config.toml
rope_base = 500000.0
qk_norm = false
extras = ["capped logits"]
init_std_o = 0.0
lr_mult_qkv = 0.4
decay_fraction = 0.845
final_lr_fraction = 0.0
doc_mask = false
train_tokens = 560100000
steps = 4274
MLP neurons of a small language model. Each row is named by its layer, matrix (up: input weights) and neuron, and shows model dimensions 80-207. Each number is 200 + 30 x the weight over its row's rms, rounded and kept within 0 to 999.
After each neuron's rows, "fires in" lists the words (lower case) most often at its 100 highest values on Wikipedia text that the model never trained on.

L4.up217,211,160,248,185,227,229,259,205,214,269,185,183,217,214,224,232,240,194,195,204,252,230,218,165,144,222,190,197,222,192,231,165,207,227,184,197,228,183,208,150,225,211,172,213,208,227,198,204,204,160,239,225,218,189,233,206,171,162,214,227,232,210,201,205,177,250,206,190,182,166,211,181,208,187,239,169,242,225,246,175,242,266,210,205,206,203,189,194,189,168,173,203,193,258,222,175,196,203,207,221,178,241,224,138,139,230,199,171,176,168,251,266,191,185,184,178,174,164,215,174,162,191,135,188,203,222,217,238
fires in: "this", "others", "age", "political", "catholic"

L3.up424,199,187,236,180,213,213,190,227,190,182,158,258,147,172,204,190,194,161,213,225,169,199,166,174,265,207,253,163,214,229,151,158,151,217,206,190,216,172,200,202,211,250,218,217,207,188,210,207,189,207,232,198,187,197,199,215,156,154,171,221,181,202,181,160,251,234,198,216,197,223,162,196,240,164,207,174,211,244,196,158,199,213,204,264,177,165,277,195,175,237,196,163,223,164,210,213,204,158,165,194,235,211,209,215,164,176,218,152,151,235,212,170,249,161,196,214,190,240,174,208,178,155,205,219,202,197,230,195
fires in: "new", "northern", "nature", "non", "southeast", "natural"

L2.up30,205,186,240,199,199,220,201,190,234,246,207,176,210,251,228,192,198,138,216,156,224,176,211,194,191,208,181,193,198,196,213,182,149,117,215,180,224,214,184,132,197,263,199,205,195,241,157,217,169,230,232,181,179,124,173,199,221,226,236,208,267,203,199,161,189,253,212,242,173,192,243,213,221,207,206,194,204,202,160,161,210,206,192,242,221,190,212,145,208,134,231,224,175,260,233,193,161,213,174,210,214,204,232,198,172,147,210,177,184,200,191,170,202,205,198,233,150,213,199,196,179,177,290,177,219,245,214,215
fires in: "of", "year", "your", "from", "years", "boston"

L6.up181,156,213,212,247,193,204,242,222,188,206,256,184,201,274,188,187,185,167,224,209,173,166,171,206,188,137,239,197,171,256,209,166,176,165,186,278,240,209,217,205,201,231,208,157,196,175,237,151,213,179,163,171,206,214,181,199,196,168,206,224,187,180,243,222,247,180,208,238,172,170,174,152,215,258,232,187,160,198,185,190,253,214,234,229,205,225,236,228,195,220,238,218,170,165,166,192,214,221,217,165,199,134,182,193,211,189,237,164,241,175,230,193,145,219,165,197,217,210,188,239,177,197,246,249,172,234,196,207
fires in: "are", "area", "is", "were"

L4.up425,299,250,241,220,196,262,239,213,183,264,198,192,186,142,190,218,198,226,227,165,199,194,235,243,195,227,172,192,173,172,198,196,239,180,213,156,168,216,242,197,211,202,219,205,215,242,194,255,250,196,201,273,206,177,161,174,213,160,172,196,234,192,194,186,177,196,188,173,213,190,169,138,218,228,216,221,178,186,183,177,139,244,275,182,206,202,202,259,166,206,195,248,178,227,150,167,214,225,140,214,223,179,169,158,190,199,223,200,203,215,204,174,160,196,224,202,221,202,219,187,194,250,236,119,219,257,158,156
fires in: "these", "there", "whom", "aroostook", "chief", "them"

L6.up894,195,191,233,180,177,233,232,189,208,206,269,225,170,196,212,228,208,209,212,196,221,175,188,167,272,238,254,182,190,197,168,194,203,202,190,207,224,229,191,250,206,228,212,251,169,210,219,223,191,248,209,190,192,208,225,136,206,185,237,158,216,202,225,214,200,205,235,135,205,164,206,185,204,236,225,212,228,169,173,176,174,216,134,191,210,196,155,196,221,197,209,224,198,248,164,174,198,160,193,158,267,144,195,197,196,151,245,142,217,190,178,228,146,162,220,216,198,253,179,219,176,207,204,211,201,209,191,172
fires in: "world", "women", "western", "worldwide", "touchdown"

L3.up309,224,196,160,197,226,232,191,183,182,141,138,180,219,223,204,210,190,205,179,182,216,247,194,166,153,254,177,199,212,215,208,182,234,202,216,253,208,227,214,211,207,165,175,231,237,169,224,215,192,260,172,200,230,191,179,215,245,227,235,185,226,198,207,265,155,247,185,219,225,204,197,172,233,188,236,174,209,235,199,167,227,186,160,240,170,173,248,213,182,186,244,188,184,212,228,207,179,268,224,194,226,250,137,205,174,142,185,236,217,202,160,153,172,230,177,204,248,257,208,203,206,204,208,162,179,242,200,158
fires in: "been", "being", "mcelroy", "wrote", "your"

L3.up189,193,197,210,165,219,251,185,156,236,127,236,213,224,158,236,201,209,170,192,176,222,206,229,181,168,175,207,219,229,199,175,189,181,160,196,165,205,203,159,165,253,187,184,225,158,167,233,148,167,175,107,221,206,194,212,240,221,151,206,222,227,146,276,202,198,235,233,198,186,220,200,213,129,205,183,162,163,199,171,193,187,174,216,226,202,169,189,194,213,228,181,212,179,211,210,210,180,256,195,193,167,186,218,258,176,219,166,216,220,287,173,169,201,237,172,206,257,164,208,169,256,184,254,161,150,210,255,156
fires in: "years", "year", "tournament", "named", "northern"

L2.up210,254,218,203,203,224,190,210,217,187,206,198,249,172,192,244,199,234,220,203,179,135,152,200,170,221,192,244,178,205,193,216,163,186,157,294,219,240,219,188,218,172,222,232,176,224,200,192,222,212,190,189,234,229,226,214,202,191,190,237,120,210,219,232,216,200,201,196,220,187,201,210,201,201,181,182,248,245,249,199,181,236,214,149,219,224,133,215,261,228,206,161,235,189,206,185,273,219,199,159,183,188,210,206,173,161,146,219,159,205,155,182,233,190,195,178,216,140,204,143,202,223,209,194,209,224,235,187,185
fires in: "two", "each", "reach", "veach", "bach"

L4.up851,238,240,169,207,253,147,211,221,246,245,212,213,136,143,211,165,201,186,210,155,236,194,207,234,138,197,162,225,170,203,254,214,164,182,216,168,232,207,185,226,220,217,217,171,148,144,207,202,179,199,183,204,230,228,216,215,130,126,148,171,166,150,209,171,202,216,195,167,214,255,207,219,178,190,169,220,236,226,226,191,212,246,188,199,191,178,203,232,210,173,238,203,210,181,228,184,208,211,198,284,190,183,177,222,189,223,200,172,202,182,213,218,183,240,167,196,134,213,214,195,201,151,186,160,176,214,188,159
fires in: "album", "international", "information", "albums", "alternative", "along"

L3.up647,195,199,189,219,195,217,227,187,155,249,219,203,225,189,229,160,175,225,157,213,264,241,182,221,180,173,184,198,219,209,235,185,218,160,217,180,212,234,165,217,228,189,211,139,135,157,197,193,222,190,162,201,140,168,203,149,187,239,194,221,180,211,242,230,229,281,198,199,221,214,231,155,184,204,175,223,169,220,192,178,184,158,169,202,276,168,233,188,216,267,156,164,222,215,178,224,168,218,169,203,197,184,175,164,196,196,161,175,185,224,179,254,212,192,153,199,195,146,219,161,271,228,242,206,217,161,236,183
fires in: "into", "medicine", "3rd", "handled"

L6.up420,159,164,189,191,217,200,277,163,210,183,150,214,177,162,209,269,173,204,188,196,164,199,175,127,228,189,155,184,198,222,178,199,188,184,207,182,225,185,181,199,191,229,195,213,195,157,233,209,197,239,241,177,212,238,233,171,210,213,182,193,235,258,217,178,223,171,197,205,172,172,171,268,88,201,204,221,185,196,188,168,221,203,167,215,176,223,177,176,203,224,217,209,182,245,189,193,235,169,239,237,183,211,177,119,214,205,186,250,178,153,236,137,171,172,160,243,189,195,238,216,217,213,267,146,202,178,215,144
fires in: "that", "of", "include", "when", "like"

L2.up34,229,191,223,255,207,204,253,256,201,258,216,196,247,224,209,167,189,204,192,243,189,168,194,197,224,213,225,195,158,151,194,215,254,165,236,171,179,176,207,180,196,196,240,180,140,239,205,192,171,219,213,279,233,203,232,196,204,171,202,238,222,225,177,205,187,168,168,194,157,188,179,226,239,220,248,184,208,207,223,224,224,230,217,214,188,211,207,167,191,202,135,220,169,222,209,220,160,165,223,227,152,175,270,203,165,177,253,215,219,179,187,226,186,182,225,206,177,203,186,222,170,216,178,211,178,262,174,136
fires in: "are", "were", "area", "had", "areas"

L4.up107,190,241,175,165,184,176,184,168,172,231,176,176,223,233,170,238,179,148,192,183,200,182,261,160,140,217,198,201,205,185,165,213,204,136,201,229,198,214,188,164,233,211,239,198,255,172,209,239,182,153,204,226,190,245,185,218,237,168,202,185,206,186,206,151,189,190,194,227,216,174,274,226,198,187,208,240,212,252,183,236,180,153,195,200,264,219,148,169,216,168,182,178,265,259,238,245,228,210,201,174,139,221,210,198,250,221,187,253,206,202,195,215,191,233,211,164,273,211,272,208,172,199,216,192,215,258,190,155
fires in: "business", "year", "your", "because"

L6.up133,201,212,203,233,194,153,228,214,229,192,188,213,161,269,208,216,191,264,193,191,194,219,209,169,188,144,236,185,221,157,202,182,231,192,200,252,209,203,214,242,177,208,170,197,206,218,237,196,151,232,161,186,195,150,200,160,170,170,186,215,192,188,194,225,210,227,137,178,202,149,151,193,235,206,190,164,213,252,225,173,160,220,213,224,242,145,224,259,206,177,211,223,225,174,177,212,170,240,223,135,263,165,195,210,206,182,227,214,229,203,156,176,150,179,182,180,224,242,201,160,192,190,230,190,205,226,164,168
fires in: "people", "women", "children", "majority", "men"

L6.up419,163,178,219,212,207,177,164,223,199,226,184,234,161,204,254,200,245,179,188,192,171,150,165,172,166,190,161,192,184,234,194,164,270,163,216,180,198,200,179,190,216,201,219,194,202,224,216,221,121,212,205,180,214,178,183,216,183,202,199,172,247,210,166,217,233,264,217,197,234,200,201,183,225,172,196,197,173,233,243,187,268,216,237,227,239,212,158,222,154,166,230,211,273,204,178,193,186,151,140,178,166,211,234,156,243,219,187,185,218,192,161,213,225,233,209,178,266,215,203,204,194,217,233,170,182,249,168,150
fires in: "them", "however", "there", "you", "stated", "how"